config = dict(
    d_model=256,
    activation='tanh_gelu',
    positions='learned',
    init_std_qkv=0.0312,
    lr_mult_o=1.14,
    beta1=0.93,
    grad_clip=1.0,
    warmup_steps=200,
    decay_shape='linear',
    final_lr_fraction=0.0,
    batch_tokens=[65536, 131072, 196608],
    doc_mask=False,
    dataset='wikipedia_en',
)
MLP neurons of a small language model. Each row is named by its layer, matrix (up: input weights; down: output weights) and neuron, and shows model dimensions 16-207. Each number is 128 + 24 x the weight over its row's rms, rounded and kept within 0 to 255. Numbers have three digits each.
After each neuron's rows, "fires on" lists the tokens most often at its 100 highest values on Wikipedia text that the model never trained on; "fires before" lists the tokens most often just after its 100 highest values on Wikipedia text that the model never trained on.

L7.up714:122140120137105121113157145141137166162135141107083100112140134124102132101092084133144137096088116099099186120115177136143142087173139106131138122105151120064108145091098117174131140156141143144123150146123135106114117157151124113134148086121105129094114118118146087147118153152161159103154110149100160124163118143135129114186160162134100136152087128117121104160152149162137117108136140136087157146169144164116168103159157145080146145148144127128086122156131143164145107101152113104101154148116123138136168140177086130116137128119111109124142136153093165124138114116180103124
L7.down714:155135130110165124126164138127132140168136143158155137133106136133119112078093134105163156170130110152096106117081147146114100130128151102123178135114137141107098095139146121172150130139125141138117135077140123087174146121109115147102108152155149128151154108135155108101115154152114175155135112146117080106131094135138135161137157120127129112157114102125086146135162127107149075085133147120113127130122117171121145112127139095116129103155095125117127144118128156163151116113131160067081133183101151117139124113117148112076101153108136154141123130088111129114125115125160097142
fires on: " |", "===", " |  |", "% |", "=="
fires before: "\n", "\n\n"

L6.up315:144120125167100098125143153097117118122117101133161147109149115113105136089109146167108109102110157098113151145094113100117134133142107115163156099114128145131128166076112128120130171147125113136101097158118110123130080133129110164128109146131146171069121037106127144121112152151144150123163094081134133127147118159179144116147167124167138138146086142133104133119126121167122128149094117162132117128130134142110131108171151112146126136128119133093075146190128120118133141104116133125111116074081156118096164119141116143172113134148110135139162188138111155129123149139143135135
L6.down315:112136110123155117148167149102137138129128133146114155092075143144100091086103128119141123102103128122124132128123120153145118167163114150137155124096104158129095127143156128125171113136157103139151085109101078122139128131131091144126136126109144115113140164130111138137084121156138137129106121134118124134092094120107169091149164128154118159123144101157114142199089117129166107087122152121119142165179168174116170111099105107179135109184133153102130097113131176134106151111100128119120156142090133155117119102159103159105109135099149139105039148121164139112112114131131157108
fires on: "===", " ===", " exp", "f", "==", " int"
fires before: "\n", "\n\n", " |", "and"

L8.up737:085148107188105151129133131126116105155126117108087154124130162098127156123072137127136148097158113162111113156129138095149107141146113119150141075123108150127088128112114127149132184139167136139165145137148105118103114140124128145171089167125158149124109112119128095107051143130150159124152172101133135127109125143109156080108115088132161126115110149106117119182095134108168121141108112163111127108119151159140145137143119147137074150147115121156101075123135125160096067097119119123134101117162144132092144126156123126104104149133116134150119186174126127085108101128122135114
L8.down737:124135116119131147163153099113163099104116130140131112119142114088124211122097102164112094125099137116102122129138158109085121130104135138142119115143161103126152148099137129096102153112114100152166107121095133122089134167137177135144100155055158116162127182108132110106122159115114132109088144111124125120133109159163189119163126155161131146109113105108112141153120122088140090132101161117139133150125110148093154149144102108121129203108142117145139130085130152126138135105116082146146165169140136135113104101130145167148115110169143114126163110119146155120137124110108088138
fires on: "==", " ==", "===", " ===", "5"
fires before: "\n", "\n\n", ":", " |"

L8.up48:078087124137106102121115136097134150156119116123093095093160149084127145134135129133144154143101142158136127114149108113113145172105145123142158119150098096138122083137132133133145133109129127113133127127152129136131128160138119115143109136129130125099120121129132138123109143138177144130120144147134181145183122100127140139159129119130129134151095125156116151211102089161110112126097083153111138133115168127174218132132141109116135111119129100139093154134153086113103101096132156126129087152116118190122110102161133137132153086146114107132131131135144156178100099133174063137
L8.down48:167141132151188080119159088108120107106111112149100154127125143163092119123145071132159151114115143132091111092154138137125149120099137050121130151118136123110104107138097159183088139130168133102101135138139118123154088137145116125125139160143117124146194113122108170143102164123140147150110101126126110114117150160136121134206101118106129155089138142094117118114160141110128108140148122120109089104152151127115152152148166137094113147146092150127102099141117137175128133153126102081087132098126119100139116116126120128134120127148097104130148129130125169073116127128126162097
fires on: " |  |", " ==", "==", "\" |  |", ".", " s"
fires before: "\n", "\n\n"

L2.up232:159127173111119108142097128166126148079108158079170134145123183124146170162116144099120120141133144126105117171138096136143111104160138173138093137131079140098115092120131096137126170103101146105161105124160168133170149119134161174143107113128133131115100144146152142115171105121115077107132165116119100135161120148126087149113128141147101132121087140123143144112135107121143143155116092163120122098138131159167093102138103153114138072129128132071118104135097095164122145150118109168125124110165090122105104104142156131128105142131149109105095163159149141168124131122189093119
L2.down232:164123126121083128133126082143113143095138154080112126119160165140115127158098163144102146108155102114098123115122144130141142128115104127144157170137117115116152112120112112132133143075099111131125113152128150135149144129096149131132140084140123126143122151166137055142085134089125073150173075129118114141099110138114082100144152183123135154112135114140120130119106128152146134063117101142102132128116124124185091135131139110140120175131118118132151136151132141160094146121126106180119140112160137159121119129130183118132140144101103162121114162134125141149107125133113120120
fires on: ", ", "2", "1", "20", " ", "21"
fires before: "1", "2", ", ", "998", "10"

L2.up211:121139135168161096151122090124099151126143097121122186117156142143109142140105139166054114146131114148137095122109117114171058124099089164144126118149142112164102073136102142104162108133106126137119108152115112142160155114164136107111101139125103142135143099135168106125127103107133159161112125086092156117097120161174100192098130148149098151070124107115149141146157130159171083088109108146130122124112155122126131117124167122101136146113165148131118119130121151086113136136136116119116124080159163096145106126130098135138155149086143136095129155137124127135131128097083125131
L2.down211:136114124080099145128110157113162094168130168131114137116157128157142123118146151140180114084104141154129115107090088152107150163184128123119128155115130156130102129182137098152104101108183108118136134105121110096127121098106163104124145107164162147162129115135109100133129161167114098092111152134129122095161103100142145103135125127140110139179089115142125126116103095109119128140147148096123108156165118115126129131097098155152112141134131095145170117150131109107114119142138125162154132181136147153093093146089153132100152135166151104168148145124124084142099153127168144145
fires on: "0", "AF", " at", " stadium", " | W "
fires before: " | ", "\n", " |", " "

L7.up778:133131139144110106119141137171133142153115119085177132143146136136118169120109122120143158151104124092126127123163131120172107119106130155170153142156137146110131105082113166139116142075120117116140093141161119150130110109131122113115092118134116107160115140146132121109078152115172111178135114133132108116109099131126118133089166099110095201149065167132121128137098117110161159094134137140133136126133108134105141141114143097111147157104085110110093157125127153134182140108116112133122135183113158135120128112137122126156146110131125133128108144208121120122109102143150124145
L7.down778:163133126111101136145134114130157184143116119115160143076111159113129136156112173130110138109116117095132169127138130149154086124125149135156127130174155116107154134111159098093097158149183137083135125122137137111184159178165116138126111131154138109119108068116133072139114150121110146159126076119129124107111094178115136127154132113129125131146154137123105142147143153131153139116115123170130103154088131115130086168115098129102117165114101089114123146150118123102183144112096121157112147107130108107100069144135185130126137092080127116147140176111126148100100133118116130127
fires on: "2", ", ", "1", " in ", " in January "
fires before: "2", "1", "020"

L7.up48:123148131154099150143121132088128152180110146134154120111139163110143124106133154134144098123073129118133149132121161108120150117137076151147143158169137159123128113157125119130136133111104129088116151103120145146110109085154123088073143120138129225140112105163162099166095143138160106122180139134157100122123096146154118127107083160097117194124101115114112093157096147109119151144087130160159108155142139127141094108116086146090124150140118137087103164140126098116136133084103149107107137132100137116145129156151116128132119145138110137144121081129141158117136124101136062113
L7.down48:132116135110141099138136143081171153099111118123112112106117139168147140142160134086088113130125098135102146117082136119141135155119131130147089159122124112107099127101125130159145138122120118108120122103128127097159148124117075128123142148116134089164058086143141131142135142102145141162130111126158096148147116126093133114185077106120127092128157120107118111110148130191092111145155141149115142172096106132122152137123094123128140154123115094116103131104149197104156151133115107170142100173172144131113105164182136119132114109116147125115134121148135180116126115116096115160
fires on: "–", "2", "1", ", ", " of ", " to "
fires before: "2", "1", "000"

L6.up49:137143124150132139148152105146121110165097087107172126097103112159147083088168099136110123108135134137127139099177129134108150125150090120128105114149076151153157110124111113133142125144146155143163117157161135119120075153137145134088142125147143154125149128134116115109112195125098153113154139118087125111142071119079116095097124152150120154146125112094102104110101100153123088143125180142098092129095107143129100182098130096127159139098128114150144118132103152129165135141134148120110111135141127119160150124159133101148089100116193158104102181136125108143118134118102176152
L6.down49:098127131136146123103131132084085107076171149139119124125123130150088170165188153123150116140108124115145083139109112121113134110154112132160164115114105147123132110117159144142109160121131157090152064116115139153167126089132128126123141146160137174128127124154099178128109134158141084117119153082131113147109120120126141200129139119082141068126128120167074156121144137139133160135107129147139121140098123160085133143144131156157150127134110181120124117080169109124137101120135139156121112091149156120135141105105134164154139144123129163132100110150138119161145113155143097105
fires on: "."
fires before: "1", "8", "6", "0", "4", "7"

L7.up355:139151119129141105114101152135100168179108155143162123102155134075156156101148086126130145146130139120106141166194120080135154158130119102155110131113127108167079154084114134075133130104172129117148130157095079100095149110100166121077122129140105100120130109169144167128108147112118124162141134125157162097114125117150110133137131145118073118129090126097115104193079112124098120130113118118106161131093151180116098146105139135117131166114135104141111118174127141107141140147106113140130113072145146108131155099113131114136152096146113141117132135163096114162125111101133169126
L7.down355:167092097110162114113110117111115116188102101150085126158134135119133128116100184129142114126137116151108117109168119140122060166124094088125103148165128138114127129135121133150153161123118111183108109106155117141173149156128143130115112137133146116077114106154122136117150119137110180106108175150100151118113128113100156173114126124106156122136136126104135119126102148156117121120140161090135133147155130160058117114130128138145163124143126147120123116125100101099132134160126172141119106128114147095114162121125173119109118157106102095119153121155131137085128159094080104105
fires on: ")", ",", " =", " east", " north", ") ="
fires before: "\n\n", "\n", " of", " of the"

L8.up98:136114132121116185090132099133118173108090135110125156127142164112142170144120109143092144083152139138153080151099129138121169142131158144153133126133157159109138085137138142143122129149140103145088154096114120121107124119117098108106123136106113162135108109118133089128144170110138107122142099130170139116122140083144143111104122154119082116150143113107077095151150181153132152128115125121092162116127097175136155095139156107119123148156044121124108104119149088123073129115136111077178155119096189089113136124147100130133130172113123096131150130163120131104155098165177137115
L8.down98:126137118125126147163101130103125122161136157109122110103129149117126154128102111160138094160107138073087120126128132130092158138148177119121155132081131118177140115110122146150133126122135174116157102140130112097176140058110105129125080124098122152135148093080153132091144105086120146091141127128071145189108139150143130140108095112131139120144161159095118122155102121093143126129082137149145145142097114128096085150109135152097129157110126140126151125148109192146111126125100106169108163152121129152152143102158127102151141145097147136117133144123093161113114134123135127156
fires on: "===", "==", " ==", " ===", "f", " |  |"
fires before: "\n\n", "\n", "atural"

L8.up770:095179100116136130076110132155166144150159109102126142144113118143121128114082098096103175099140143093108087108182124107135146129117119136107166141128099119139092074098101148125167129156162124116098139139134103098115115117124145138104098117133132163101103119177132150087085125145132113108144151152118144128138137125143167104159152094148112111150101128118138115146083116118180115153164130167100125112131187150155130145116121133127123122130151156175112119107143141114132160113144164121116218136137168118087137113098089138110146107121089125176134171114099133111136106073126111110
L8.down770:089103103152141143128093146153146092120138138136144108098118116155136184124097139122137156122101103151140131107149111104108159136129089157168118159154101136110113126107127109104089161135142109114102091139140128090129091192168105137112125104106111153109189076150150146169147127134098108133167195133138085104144141118121138120172141138096113115120131121136150138115094127111141136139125158140125074147150116124094153148099103123162097141137135137103092152135121116134136169082117101099107160130145089139179150124070173141139152140109107149145155154129167090160132115113195118142
fires on: "===", "==", " ==", " information", " ===", "s==="
fires before: "\n", "\n\n", ":"

L6.up439:144112164077100151094091152154148181125158117111130088132115120117135114134085083128120126136076159146090112120119122127144159132102137085152093112131111164109076127170140129127157188072173119124113129141127150122113087137150128104114125107171097132100116099143115136170147132139148162143138109133144124135141155125122130105140141150153150120173062142144093105134107137126137135154106096122131126157175128120146085142126177136173125152095132135121084148122147132137150117093140136134134138128076130098141154115149113182159178160071110114107124118131106134112156096109123161100
L6.down439:125138105122110107115155131114135116112123136145161150112117150104120140148156134117113126127158141096135130157130040117123173145158125133127138137168148120124153132081137112112117153130107125114161091100135141098140132077107097123079138192131122158126161149108109109132157160166150129131141218162163115115149095140105112126099075104148102111121116157103122124092095126146120141172143111140143139161126099107146133122142109124082113164151122106101130123176143104155118106197086123149125141125135085111121129136141137108123122140118109101156134127105143080129154094144164122111
fires on: "==", " ==", "\"", "==="
fires before: "\n", "\n\n"

L5.up749:126097116125087095078107069135144108111119176128110115120158100129097177147106116110120113134146089116091093202174149128151130134124162114168113097142126162151163140154146092151135153148133117118112122169165164120137145134117146125107100084108109131086118136112136148124110149160122099142107099134132152115148131175129141130157148129123096080152086146140143108111089177146119121103149148124110108146165132142144144104108139154129117115098093112124110168130054138125111159143147101123143141119112138081141139130152137127141130139102136107139138097125123141124120111149149118112
L5.down749:126146147166105116125133105117127149133118132114132112124126078123141147137120117139135091121131111080115105092124127161139113129157144116149141120141128171134099119097114097087147131128110123123126113183094072134093075168144128111135126171153189170137119111124120113142082183187142177154103150117151163144120144114116128103135126125110151131102191137126099161145106094135104134090128113115134142126128132132109132095163160144087144145139148094137119123150168098106129095141149167112072119122137129170158121127108133087156089109157125165158093112124118131112138161114144130089
fires on: "==", " ==", "===", " of", " ===", "s=="
fires before: "\n", "\n\n"

L2.up503:165130160077116127121123107133134083148148121125103150142112118127136086093165145151149128139161140125128127128136136103143166106111149152144118092152149118127141136122123095132199184175115129117118104148119110126115166148167100171093128164132100160100097101140112073097125216149138149108135129149145150087101143158072078125144131074118129127162117110143098124149095082115145097135149130150154127142133108099106130135172150119131111097131114119152105127141125144102135160146134056153120148137100144112150130102103110117154115122135136105125170087145149090150135096118151118139
L2.down503:111087141110116114117116105077080116137115135149153121087106088075099101092130120111156141167124107162134149172120188117150108108131168108138101097107119095122136135155139088114148116083145122116112133105117118101185086147094116160125131152147139125127158129135104136111110164107141123128127139127168158101151122145077136139136128159111142122115136080139120118180107139152152145091099109127104093140095126151113145167116143124137125114148134125149104099115148122160102144141127103145143146186097157174134138117162144107117147166133109129125144149162096112150113192115162121149
fires on: "\n\n", "===", "==", "====", " ==="
fires before: "\n", "\n\n", "===", "The", "-"

L6.up358:109152144170108105119111106090139123117113156107159103110121125109041140119125145140140138150163117155148124111147083098078115135149150132115111150159114129146119137120063094169124144117155118146170092114108116114139098134135093164147103126133099151133116138128129093109098159144073138101134144128162106117143106106131154103125109138169108144158133128119084132172109149185150155130147145107136095140136150133155165118158105120119110138113128107144148162157131120138170097100128119118090115143102097094135174132117138176153188111116108137146127152101122125147077086123152121121
L6.down358:133131124167138155116135113118115128113143138107129126136139117126128110142104157185121096112134139145043126134169140146121173089126132079109140139133124153131138136126145113165150134132111134125140142105078113145147116151117141121106120157118146129163115107151156145145168128152120182126107165066073141172104138129110147140176112117156146152122143180095092144133142139119143103110135156140135096103089095100126160083137129124127158167124123133142116155152139163127128113099116125122073133142116125125084143129135128116131093148091103140139074143121121147138103134101124143091
fires on: "===", "==", " ==="
fires before: "\n", "\n\n"

L8.up52:129148165151126057116137125099084067133136138107126157116180086114126114148140130130107150090100121150123159078143083102130107151094124155139180147145149166135170129135119147150164109112158159119158172113140126083134151124137133142119173129142127123117155109153134085158090126152131123145148122129120117110097123113135150148130093130108107124139107137120106157135129157158104120124095106124122103193117153152119152167093141110117149097112126094110111108098120112130102127141155189127118122102077113146170137100151138145173174089099118143093103126141143131174121151087104145099
L8.down52:118152139133146172112105159163130151136142097117142134138132127132106140095121147135145165113104091128097128125129106122170172128117125161163167098163150118133133122108153123087107137129146137121130107134124157139160136148122102110190121128106167103115105107117114139163114144072147101147153100105134087180154125158098129128127077128085118112119123094133075111117122126098134116088117163143148082133149090142074137123121185136163127116091179112125168128145112142144116072145109143123127097158153108132120147146110121132131149156089108114123099150159088179121121085140105142109
fires on: "."
fires before: "4", "3", "9", "0", "8", "1"

L7.up342:116156145083115113100126127143164071143137095160162120137107118142137125139177136137116117139137135181139131084130126166126116145144154133168072170147099147123161151107174127102178106113119122101134171128164152139179100136146116145135116112116114124136117099121116145113117149141124150138111170143120147105091095135105145144112157170133128091145087112118128149152124135130136128097175098135149144145105132119147171144082110157112078151164092159152080189135105135141117123119106120133149105121138136162119100117114120093192100125146128133106114161132099099154125133106149107160
L7.down342:123106115095115121142084144109147130117146121120121112074156098075116119144064125116141177152126162131110129202128128077170137127137081149153155130124154120098162130107115160099157131144152128160139094160102104148129108115118144163098114111075096098105115161094130126113159137115112089135126152137132129139115133139123134138161132161112101123135183146144147129092093146183162146103109144094159121109128079151108120140137107142167121111105129119127151132127142126099115109120141114125129144081143126097143117082176149118152142121124124197145110133137107120113125185105109146141
fires on: ".", " will"
fires before: "8", "4", "2", "3", "6"

L8.up939:139097093128125126130128104099104106090128155171156139099157094147135117147133129117117145149176115123127159103118177131175154143116129141170103149120110156120110096146117085122131118119115138101173149104141128133079129144137109126149138141110136133090142126126104121120113143131138124105117147118143096089138123113125145158124125118117180138082140123122126152153108143118118112144115110106113111143095123206116151109123128187169093126121134132119144143092118141127154146168129114131170129117101139150155102103105111096135129114118098192123131113152126160164114108102120153099
L8.down939:138146132163135146129131131121116116089183117073112111102080117104103094127121151153092159114122093157128138133141112127124126163116132116095174147127088156107127110096112128095137161151147139140114126106154176158105128121114138103123125127119110139105151127118160064152152166090128124134144156101137166081138135134121133120088113135109123119105094124170130122157099130076130150159128141131109107155135129137077144137150126142100112120158134135129135131123129134163096152124112132157130120131136142135135154202128109122136127062132146135147145156148150093101129118134136104150
fires on: ".", " | +", ", ", "c"
fires before: "6", "4", "1", "8", "0", "3"

L8.up582:097150154160114105079132135136130125123176127084099147101155141145096161130104139122127110110149135136116130137118076096153164142129105115162092104128127119131113149161098138105145136194121132081110158108101130135098120133112137114118136149114106117108174088126157136156121128095134104098109059128141125169153135135127129140155137112119171141128108168165115130143093132155120103126137105143097142120151119165110140133124132137092108165155111132102087094179160155101092146125121133118107125065148148102162147116101111096082113156115131141128155181113143124173140118127179147078
L8.down582:132107132156191128111130146130085103121149144110164142154133116127141136070126127105174109077111156144140134125125154118119152125172153101123123096085139137158124145158143115142171126136136087078140152093138113126123154145096096109142106164120122139136109162158133116164125121105124139127153121146178109150153145090101121134122158146133112177133161111182146107122071114120076137137147170116131113181096174089107125131126160103091098143114132124172121128123148127128116096148105152124140089157126151154116102155100129123106139154078140169115108165101122138129123109142134140101
fires on: "==", " di", "bi", " bi", " | Total |", "==="
fires before: "\n", "\n\n", "ologist", "ary"

L7.up269:106134126119143152105153112126153140101119149110163119138153093109139123151113093124150102125099098138098157105158094133117175132123145140121116060161102151116123101070101130186124146112140099111179160177108131148124183110142095137131139142110161126120125105112109149126144129174090110125149134126105117095119123134127134159088142045126123144143114119146122159142073118149141140179147134132103118080100132135136161111123119113143145084115071101137130148158168136123161106161180118137124138171138121104112123167167116089142142127091103084127142154193119112120103103109151095133
L7.down269:096136093128101127138183097201170135154127143159134087150130128103111146141146120084112096129147144135108138147156122146088110105130085111147147140119076144131128140100101105109190141125094117145174154126124151098130083162118106120104140087128154131116105099094169153106137107137163165151119134161122144113141113084104131129125125109159130128159137106124149135150164139155133138154113125075100110114129095118133142162142096114100160183122118133138150104117147104114121114132143130093125124127126088115156141101101115102117133134161115119164098152124123111124094179115176151128
fires on: " ==", "==", "ography==", " ==="
fires before: "\n", "\n\n"

L7.up782:094136172131115144157149133128124137106061166127155100145103105170103123086144142144155146176122121149123117104186135147106123148131120128151160139141119112125109130118103143129119146150103113097142109161123101110097080138121134157115060134145106155097149151122125108090144156102141099108069185095137075133131082119155158104085113124158120165150121123126110101132147167128144139111107115130130115156124123149127089141123097152132124120138120126116148104126122162161140126119083146144116077155138118140107119126133103134157128101131130118120128164201143119160114103119149138096
L7.down782:139154131172152122158182092080132100097101149108152122147170138142111110131135123154161119133124161114131090165144112171151098135146165133129117134127095181127169146102128133146133131154111116108129083132149142119098131132159156175100141117127103116113127112114151079119132161098118137135120126110135132150103146102094095153142166088133168112141123085119102123106154155144124144133149126165142128132120155139110126159111135107106122148144136130121143125135133140162127147151116106155145162108072160175097107150160143138130130115128120087108120156103106116109122142089077149107
fires on: "- ", "\n\n", " | ", " "
fires before: "1", "2", ".", "0", "="

L7.up887:106142118146187128130080150126122079114100080125154134104143109158112153102134156087160119153141145150084163143118155134140141111158119157121150138146112172159163135113098151122146142097127096107117198096130160118153074142176126157097139146097082145141129123097140175093135097120126141111116169090097103102128125144093136128149102118134136159147126136112115120118137129101153128172111127110124165101115147146120134148121125089148102148088136139139144120137093134147116150158128116106143132126119144147165137124177137114148206120163114150089110115125113121159125106143133171143
L7.down887:127081142135141149094121134130150111114133124143151159112163092129138140138152113106110126120158081092138114116122071132149081104148112152092142169144095113130124143061091123123126148118116121139109161113129127141154099126140097157145138114125100113104131129085168153118137114116126165145129125173142129133090118134133113192130083144093173149137152146115150137124146165106127135115143133141152114131116125117118119097108084121119154147108152159121126177147096103105124116204143107117115140112121147145145141132099120114187192119096121166126131119126120153155183114123121142181
fires on: "."
fires before: "8", "4", "1", "2", "5"

L2.up496:097126144130103150155120148163139086134161134086081119191141124117107084140089103113131102113090125126142132111125137150093144111141127129120156074120149148099144126170136114130159109134114125113142124131127127164122118122191123134133113160097121108142145128142110110143133059138150118173181089125127116132134111185137138136155099147138128136123115144151095102151125144137156133150091116144119081092102120114113102126128140136153129095179113112116109118135108166127130138136106132139126151166121198074140143093095180140114117152101148081114135163131135104114127142149126141154
L2.down496:109124150120126105092138110112131099097133097141137117126144140106118121092137112118110091126146144104083104081080124068127110089139185152107160142119121155131115140125126138144156143127130080071126139144088150075126156129127128154125132134134050106132165135138146127137119111128159129104137087102141136084130149099139124132145131103127152142154124148099141139149102165209147165141168118127131135159110114148117142097122126089083111118105115131096131120148128117155126168127155120141131126138110147148156113131145126131117137097141138146140110156154136128129130153054148141148
fires on: "==", "===", "ion"
fires before: "\n", "\n\n"

L5.up599:101128144110154132114169161138113114133111161103119121140134112162069141090143126077121103160129134078123155152119097120128149117124136092124143158133144101148046090126127124111140158113159131124101048143094151114123062147113101131132164136126117134122096164080113140116159142147110104109103138144090130132179120126127159114048108121096115173159108152114112139139097085140148130104148097125126145168143142137103174086146187130139122143116110136124151109118115115150145117115152113176133155116080140099158171112123128133155139105121138113127128154128145130150154138119098092127
L5.down599:129136104142127155143117120156108185096124098103108135116120119128103115102116113089106088135128110157116153157157104125102136140144163115123117137181143148087095111112121153149123135120145151116136125145127142112131141091092101163136085121108089138160173107155104083115145136116137112102138147098149082131123124147118123116159167128131155095085073143068133092120119155110167142149163120154072130118118153134123146116094120098148134153149083114075123139163157111097082126108125106112111175088162156102115090150100088101098155150099102104166171147143145136140104114143134125115
fires on: "===", " ===", " ==", "s ===", "s===", "=="
fires before: "\n", "\n\n", " | I"

L7.up461:088112108136149137119151107119139111119109111080123093094133148142070113133093147114141136141126100138117083127134103138136143131121120089146096126146100119142140115080114110146154172089153128116144109159150177087156166162139152116088091120126112161095118121126112143147119203126104078151144155080109149117143118153113114117114144096127158156146107128108087122149110085104141133170128108090117139131167108088143181140087152144125131111136118072132169114127144124127133127077099122146130149150150129120094122103135128112137144117119093099132110150139161069124129095124121126144
L7.down461:166148125150117127141137132134166112130101135143091130141085156141112140107183127164090093124128112120125161115096142135127158141134076088129165129125144185128154082124153164155121105080134099121140151107131138145101152114163155171124159122089113166155112130113142124120160112090129167180042174110111128112131089126096091117112142131121166140127139108105173153140162139104117108148100148115126089115166144152128071163103131120144114147126113103116135121162098096127117125143135105107124175140136172117115108112122132100114100151082093135134117117120139136089153106106100159113
fires on: " ==", "==", "===", " ==="
fires before: "\n", "\n\n"

L2.up429:146118152134121157122130161160128191107117108130146131121111117141168148116128123078118135120169126096143139127146130143123110125140105149180097129133135174141157133102159141099163165171085105145128096127138105136137141115150138120103142121098146098132097098103147133128166153146132144123132166114143166139125102137167098126105164087074107152127104131144126139116116101094078117119159144154129159126147100166114104117113070129149127151148129085102132139101123098151140138087090133174131108141089105108149095112188134152138127122150107170113166135171156153171103155083096129121
L2.down429:138147140108085158170127136152150094115137171126102107128173133129123121118133128142106113092112105118151154092110165123118125064125089135107161194113129115095105128135119116126182110147193161097117081165158143119138162073092120145125137122130111126143136135134124124135104109175133136152154105122086114151150137143098080145135103150115144089097128124118107121141127158176129129136125123103115117112153116089132098116112148152145124165128111152122111155127119170130109152155130148149155108144125129147162129076152107131151133115125100102137108110118131182142094187147118123142
fires on: ", ", "\n\n", " / ", " | "
fires before: "1", "2"

L5.up886:153156094132102121148099148134115099170100149078120098140123150143155082127089124159104146122134111084142146158105133133097121145124140131149160143143131120125170143133111166098131127153158136100139103088112111120109098121113151103148117162051130130097097135103170110105111151143098132154198110126124124111104114133129117102156159155155101166137128092125139099117101040110140095146082132125122107110093153097165106095180136173146130151109137120118159137147120114109128130113184151126095146137112158121188129098110141133119142107173153147100171139152127127113103119104103147145
L5.down886:132111108144105136120116127139145121140156097145112156135137133119109152060095129185099133123108151127088098132114110133132158147112119156124134132148155116194135148122165110158143111142149141122177127069140125063146131148126162128150130106111119138163099138145160098145120138115104137159088132125133139146092157132117160102173142123179144073119131159110090150188135122092098108137083095126099088139103126148119154100127110171124124143120114118113120112085103119165169162123096130113107111105151090106111129126122055098139126145147125124124134150151134116145125095145096120140
fires on: " =", "==", " ===", "===", " ==", "===="
fires before: "\n\n", "\n"

L5.up955:109156136134119111133151115099134161111158121130151127123118165154116104128117164117178163132129108117107127148126135139093160169151121123139129119135136144110140136114135133132163116111135082083150082101122109140100149156147096159172139131091093159123166099091154156130086141149133143075156129131111132092097106147091120138161137125120100098136147165145125087134089134125142128136150120141105123097089118140123143091144137142144066116125107190130146149093144099119126127106110045125090140123080140086085117143105137136152142112091102127091103158171156146126135114140138139125
L5.down955:142123127162102118116149140159154142161139107131157105138102110132147120105132119163115106125110101139074102173150117151115111155118109094131154112139112079174149083073085125158115126098124133157122112141105121119105116130115142141145098135144112141108151125113155143133099137100110177112118191138109144127139098128148133111170145104146123098145135122138094145113143107145173108145115134124122127153135114135111143130220072074152166131131136118126086148163096141115090142122153101134148139086139130130154125105148096160136115116132130090165137144121116108108098113100092110108
fires on: "===", " ===", "American"
fires before: "\n", "\n\n"